config.toml
n_kv_head = 3
d_mlp = 1024
norm = "rmsnorm"
rope_fraction = 0.25
init_std_qkv = 0.0209
optimizer = "muon_variant"
beta1 = 0.95
decay_shape = "linear"
seq_len = 1024
dataset = "wikipedia_en"
MLP neurons of a small language model. Each row is named by its layer, matrix (gate and up: input weights; down: output weights) and neuron, and shows model dimensions 96-223. Each number is 128 + 24 x the weight over its row's rms, rounded and kept within 0 to 255. Numbers have three digits each. A neuron's up and down rows have the sign that makes its largest values positive.
Before each neuron's rows, "fires on" lists the tokens most often at its 100 highest values on Wikipedia text that the model never trained on.

fires on: "The ", "the "
L4.gate657:127129097136123104146150078086134140120117147121113156085089112153108148161116136129139111171136107103133139072105120168108110139133094139144159084131144153117154115102126114123137124121186147136139154156111096184145130124115145129104131143119136142168107176099090107133095093102117111091128150153116091116133122087121179120144121122128124128087116134144113152138121125118142143151158
L4.up657:126147130122108143117122142127137107137137155081109112140128124130116172113144138113125140136152125134152114141094117128156150108139100149128124121147165157209138117136130145106106150107169124147108112170138148117074119085111126122109104154154112140129117132111136152114126119148099120122171157113101115101124087153131155116121094115184134173126147092114147130149133117109124074157125
L4.down657:137148128156138123092092129111138144112165106129129119099134135113141133123131167126109132123121095144126150104107128129102144114165172123175109132144085156111129138110120147143118122109128161138146112111117150122146098149133116129142119096126138163125113109113121131109100118109123146131095128107078118151138153139101098143145124163086100120175162094175115125114123103147108094106123

fires on: "d", "de", "re", "(", "id", "ourn"
L4.gate343:123114120119128122164117128136155169109113136116080116144162114097103166123140097162113155073152128108099121148151097165171127096124091131085117176134128120117133154138174101153086131137065121128097141135117114131091113153117081092111134096138146104157141147173097159134123137096125124131153124128108102122136122110133181141101125115101141138124128086125132131129112106164182111117168
L4.up343:124126135141149111108095158104111109142149131135138104117138097096136135176152097123156137106093125102102104155138108121144136106126097139098130146108157111204094156143093125081158137123072152088137142141107138158105099124197126103133145135157153145172160163115098123163141138139118151133144100119155076135161145152070140075158121102112126116114122090132162124092127145117096163089151
L4.down343:088132120173135105129149115127124157095089110119122123095144179130081140115102109151139105149121135128092112126144118161151144180114121140137136101116115107059113115190151126126144098117125130102116186166135106147144119098095094168170142100116149126126148128103134113116146151157159142100106120142100142164092176147099056116125123146149150118148164118083169183164118132145157151171173

fires on: "to ", "a ", "the ", "an "
L4.gate867:123159120189139112141136082114156148124123123108110126168101111139111177172130093136096088132137130079146135156116106116114102128117118102159085138126178128095121122086129133118090163101118094079182133125111141137181121143092130133103121127135072139100160200153089122120129152065089103157089132138175148116099112120137117112138082145100155118094136102098140149141173106138106121160093
L4.up867:101136127133160112116127076161122182126145131144146146132090111116132164099142149137144106128144095113140096063147125081141119135151103110141103127173160159113143127119119110160093150090146119112106120172171141166152131111077166124157153121115099143140126090111131172146127132116135091131132135139131164099141101136155109114172111127120105146155126146100137115175158102165151160115110
L4.down867:140113099102153130121110108145133113106103115121121074082162129102124090108114106103150138110106145163108107111125137144128151123150132162139185163115139140126123120115124148116167148152099116096120130109109156126150144113129116146158143122203128134158106142131108078145129155152150162122133107162081108140148162113121106134139136106106151159102116116142147139144114148094149109113110

fires on: "-", "t ", "ti", "o"
L4.gate709:148141138150141145134096075134087126131126109115142125159113166131141108115147114120164115166119123143092121138124102136141132126116121115129120141119142105127146142087123152146156154100087130121108096147127117134148118097091120092133102099097118131134170131116127148097147153142076146086113178157164174147083114127126110110103134130106142163131115138142129148151143107120128095105172
L4.up709:147128136103139179158125181172092126101125111181138153136136144138110162140160103103117102144167123146131131178112143117099065164114134136153143129108115113128151129142135124149155097139106103140167156113120109164136125082137125123116135161105098143134107138141091127109153120124136124144106125113149165140089103134109131142110135117130113133108124117106152135108157116133147160121090
L4.down709:164103118148102126077082110135153133163092113137126139124145139100127165121142165123168144154132127135121124106138135128143129124135144144098135123150131112163108153132100155140096137115103184128108142102151148183132120119161146138110095188178104101147145109094144105134160203116116110132145134145144132111075141126139131157125127114142138154150104134163118119147123131086164129180153

fires on: "went ", "es ", "ed ", "ing ", "o ", "-"
L4.gate613:158125129118132115172186079146104101127111140146135155129148158116133116177126111081127153114096122128105102080124155122120124146151151108064125148109103139165095127128128125139126171121123117127190133205117127162107149109139112111127151157126114145095161109104118105183144104143121120130138094113096123157143122122148124117134103127148131108089151116147137081075188100076158143128124
L4.up613:105183120123106129180110088145109135088127136130136088154149084132079093160094145117118154142086150111103099137114130097139129101164148090135127159165139143164109120154120113138088157153121100170137126134162155148105140085143116187147148129151109156147166138105137143128125121137099149087100121142130130102116138125163142117131096153115113118145154155086147107140126151105137112126117
L4.down613:079142126185088108145127143155148091115132121116130122132100116106129115153146154078122147141095102120121115144127114131132165105123143102124104108160163127152144141100114117124137111073110130167126149056136162128114088134072090137152124130172143136118131144111112116153133125152152112100162106181104147139122123148154173110121120127148119110129153152120109154138136137132145164110156

fires on: "ed", "t", "id", ": "
L4.gate214:097152114122179159169118125126167123163095088136144099161144110139117127107133075065122119131112112143077127153103103115106081145109111165123143144079133111120135095151093125147134163170126135118121137117151117133146133149099117145132149145120129131133091169136112143131124109113149125122107148146127183152165097134099103141166098094086154101132163136149117125129149144113131125141122
L4.up214:132120118146121107137107156129149130107147091130121148155152134108102144106143151106124094143138100104094151182062123137093147135151155139121142120111128170100120117128157145098111134108164090125109148117145106143134126102102127108102146131119118148156111113116163149135111090126130159123148114122130112103128117132091120115125166089165146140117087147129093184112127111114129115123109
L4.down214:130118134141147173129136133142100147098117141093129081074061140116127133111156089105128145105069064150089134162115125166142161144103146115120118139129140145114154122129100141104151177138115146178115133098094095126088126129174109155154124122120093171136092096139174122125139095114118146148133137117109174179143154133116159167102132104137095135131109152129135113095143104124104129109157

fires on: "o", "le ", "t ", "inv", "ts ", "def"
L4.gate728:160098146119097104060116086168149145104186143140110084118082138141104105139126116105111120163116126141176147170136162121147178145093112112113112104155131125141161121108081173125206152136159140076151138068127119152141119124128112112095077103140116125097150136135129128101087089105145146113124090096112151129097148121121119127110176106126118111106132115120130134185150097121129148104101
L4.up728:123177166071119092106079150146103109155123127217167148154123158082109133109131092099125103082157135145146166126123140071150102118122163149150149132157132140165133174110110109132149129142134139117131113159152163123163111092135075147102138105138129124155143127138140151121123132099111123154136120171096163099157076122140133152128173090134132092135128095106147118129127144155097115113128
L4.down728:169108136147181112139122082121113123103159121126120100129150172120138148124140125079120167131141117150114106157111143074131109129098121142123135124109097088097149147115122166126173144144136139153129151092103121160138118106113098104134096123118123131165157126151145081124106148113155122133133118095098106135133109139111101111149130142136122109109128143125143199137185131118101214147124

fires on: "with ", "-", "of ", "ell", "ed ", "to "
L4.gate704:135191156078126165111132162094099121159137072122143122151104145169102148160088123131079098092137103123140099081110117165150126091102140130125143080105162102169130141141105155098126116147143084174080123149107121153140119125065151131130134116109145107116143141133156092111116154047151110117098174157105149139134063137169168152162174137099128126113083089130119106137128140100094149091146
L4.up704:160139127136140151115101138153140149107129164117099103169126103192146099136092117142163138150130180130141116117115170151096119165179125133139139100091122130104151166121094135100095147144154104105083142144076166107161153101132180111166105117131108148126116142090061173170151171131150139134135129139124170105166122117145121114134127154163099118135173111139101123108160133140109151125177
L4.down704:141114129099102111140131101156095153119143156188144153149168091158134128113149158103096109137161139166129139202153166111134113101153148139133083106124161100119142078091154155108117163112083146145129102132148110142187156136095105138099128141162188102171125145134189092134129135170088114133148138160130139152098150139146083135127144134141146118158139125108107160102123140108129122127114

fires on: "w", "ed", "el", "et", "p", "ion"
L4.gate354:148127126102143102105119122121146170134099108140097146132131122099146115118100107112142134109083116162134088134132142138124089124093161179147129107140093192130180131157167118124129138153128117140178108121129087106124136090100085077079144104111121158136147112149100156129133164150119092119093145167112115108095164139136141124140112149144141156133145143110150099115120149114150096072156
L4.up354:123148131137137153143128142164123131129135131168162148164129150137197137173133087135131142133137092113103109133138119158124115161129108134149139113140131188108120143160173142114147142095151141152121109143110165149116168142118128139148153133150180110101106084150134160165196086115140099101165118147103091116097131155119130134133106138103084112101163116163135104147075096101106133107110
L4.down354:087113136133107061129135155125156106114112153149118147118145143166081132168140110127134143102127100088106131107091151118117128128090090138109117126127093094124129133147112126114133101125086153154172128093115094110126108184092132178131167146138111142086096185117116186161158070118146134143104118103115124098126102101119158135172116146107124155140107144168096128112137112120120152105143

fires on: "ed ", "ted ", "ing "
L4.gate501:153194144109119138103132098119114133140106106183155141146122100121089161137089137121073155123078097133135149115130121131148148125123111112128115144130114162096142140129117137098115135156145133158132130135089122141101089159146134141139127103133143147146145141118131101144127149118106084127125094147095165119163132090132131217159121125119158178109108101141145110155141136149124147110122
L4.up501:149156145105106124161102165141123120123124112209107148127144107138109111104119148117045135148089144168127125106125079140155143114132111107121125111113136139156143145176093130133127129127143156172091088158153081117114114194107138124154118130129115135158158117088114124116113122124111169137136142115131191167155144125115114198117162134118159140119196100091152120139186140138116151111155
L4.down501:119137150132074129147109146092140142114151139143097126079132110128118115126132131154122164097143129094102130133132108124104126142131130105154137124140109100126116102124148110103096086159111084132126108100143126141117119125118124147067123148148155114121096146134119043114179093134127152127159125144125130140140162146142121163134140122126093134102144132166133137085107108196125132155121

fires on: "ed", "an", ": ", "on", "un", "ul"
L4.gate366:115126122169181121090133177095110146147141098146133156112153117155148140097110142085120116162141079116109171092129141103131130130142129144109181105147154094166144147126082119104151117153117116150118128123162163144162154114140132128128152125129152093117096107119141093145127098133146120162150153158104152156159137098078149118094124116130120137140128152063105093133125092148114129140146
L4.up366:102143155148210120165123162139139099101137149140143125111130163169088145118096127084127130138127090075168121162064168172107114103120154147121125158098103108163089132095086108138116089160184087134194125127102123114155111124139124140097130102145146144135134084111134137149169121115085130122143126107155137170112110125151083157097103113117140143159130124106115142150146151051133119121167
L4.down366:130107127102171128139148126140145115149139139125132112150132125131120113115155160144126148166118124143129118129099092100105106111127102145119122107090122103122110144135113085123154127141133150118091135154079163128118165146174120160139167162099088102173128127131128124146091152117118148150111118151108116097180135096174125147102129101113106106134129156173083055146133128145126088126138

fires on: "-", "h", "w", "/"
L4.gate237:142133117130137147134115119124178179152132118160127146168096104113142122115096140130131104102128134142107146140116088148120136112082146129128139135120148187133168180126143134157112109146144147141143087132174148128130138120166141117124133111168112120156136129138149122164124097087110152134163142145134143107154134081140134132092133127128112131126089127130111143149112107128132161151156
L4.up237:121142127131097110161123118150119082142126113113156100116121133146129134192137136149157143091088117119148137083174092137129147127148121156106099089132077120144086110151106101127116150144085149090139103125121155132099129156131137115146117079162138120146130143153105131147183116155121140140123105096171128100137121105122159121079163135099120130126134070143161078175118137117153126097101
L4.down237:135132116117165109135165142133106138115126113194146167150118116137129134090176108119133144198108203181079165146139126126122076136111195119138125101137145103133130082140092124107122130107118132125116140146104151143122117126176133151102160160139168112148138133144123147155148072138165095147133130121185134116132116136147119115089155117112127117154113130125097169167100169173107159123140

fires on: "et", "por", "ag", "it", "p", "st"
L4.gate934:138106101047224109139092148110105143131139127134116087120145142114143180170098090135117128118141111119187125119113099134136119117135122129108162105103128176087125134133117143138110117117171132106126107118119140103145147112136103118132124099094108144139117145133144137104169124121079164144133110158123131165164108108119104121123095131106118111132123137086154076132130122115131139137192
L4.up934:163140131066183103109135130116132146159107106108158109133080136115144149093095101173124088122103134162114118089135137107120123123124105183129190168114111168101127122098196160147122120111126117100111144115085145124143146165135127163137101115129121149154110080103141133102154108127081138136149094139116129136138130142086151110130120120077119105132141151093161103144124138106123122090125
L4.down934:112138093132130089152127176122107160120133141164136138111102130127116118111152119091152145083095117132154109143111153166128117143138152154136102077126111105118123077168152126116094104102142153170121135137136086135096135156098100114111088178095103101120162117111141129112145102110130112123093107087159112136137160143101142124140149113088119104112108080123140122109111151150128174130135

fires on: "ed ", "in ", "ing ", "over ", "with ", "his "
L4.gate240:111156128078135167119117109177156168117079158139128113146113113103117143151126134090117094095109132117123135156138144144133092108093150155160134129170160114121166169107108139143127097120147062109122103186132122089146140087137161119139118159137148099111136139186093147132146138094167150133160133157143099123152114127135102185147119146142126137122110121117107127122112151126107111120141
L4.up240:142149125069104121066109164108112091142132143166112101143105103141129157134105096119158153114161126106138127108128159143109112125130123144122126139114098146121204191113108117136138163146150154103120099122152144138098133099117134107143106144149114083188142105123148094114121141113142126145164149134182106129143123115123144130130143114117115097131159115111130145198175146113131166166129
L4.down240:120125087143131113133148175153099145096111111090118130140139143102140095119096149149143150117142115166124081107099105120119150149102101136115089132118118100125110115146179114100097077153093133133157082137130136170147113167148147129087070110151133158126103120171131131163164141163087127098156135176108140155173183098101161144145127098109106128161091128151122172086114094138120157174152

fires on: "the ", "-", "d", "f", "s "
L4.gate48:142141118107135089125144061146115143134123116110126152100126140108116146132131103187120146125126162108178146121100137156103131162086050096171102108127090138160089142128123149119120124092138172121112108189084136127130107123117143109087139131147122120160112121120145172157115122124116117139113102115204125172092136090137126139109088099147144158122113136136094087098142099153092149127112
L4.up48:138120166102154121101147161140125123145110113117153127138175139156107119112139146126155095158143138170144116144108061127186112109108094116131134114119166134122139138113128154110091154165100133129114138156067178114119177147175164093110132132141150134112147146131154099109159099138156153099128120079164135129122134133100139140108117112130102167151132155158136155131140086144079101113107
L4.down48:165115140113142135208140102125145193112146102148142130129129115118127107167098171156117179163152137103125151107139151174119101170127118115117122090088145104125082100159110116104104128134144135117100099137152130151103140138128143126148146110140158079163136189145101146140110121132114128126148114094144106095147136133126135117097087112132097121112118098146106156150184129158129110152137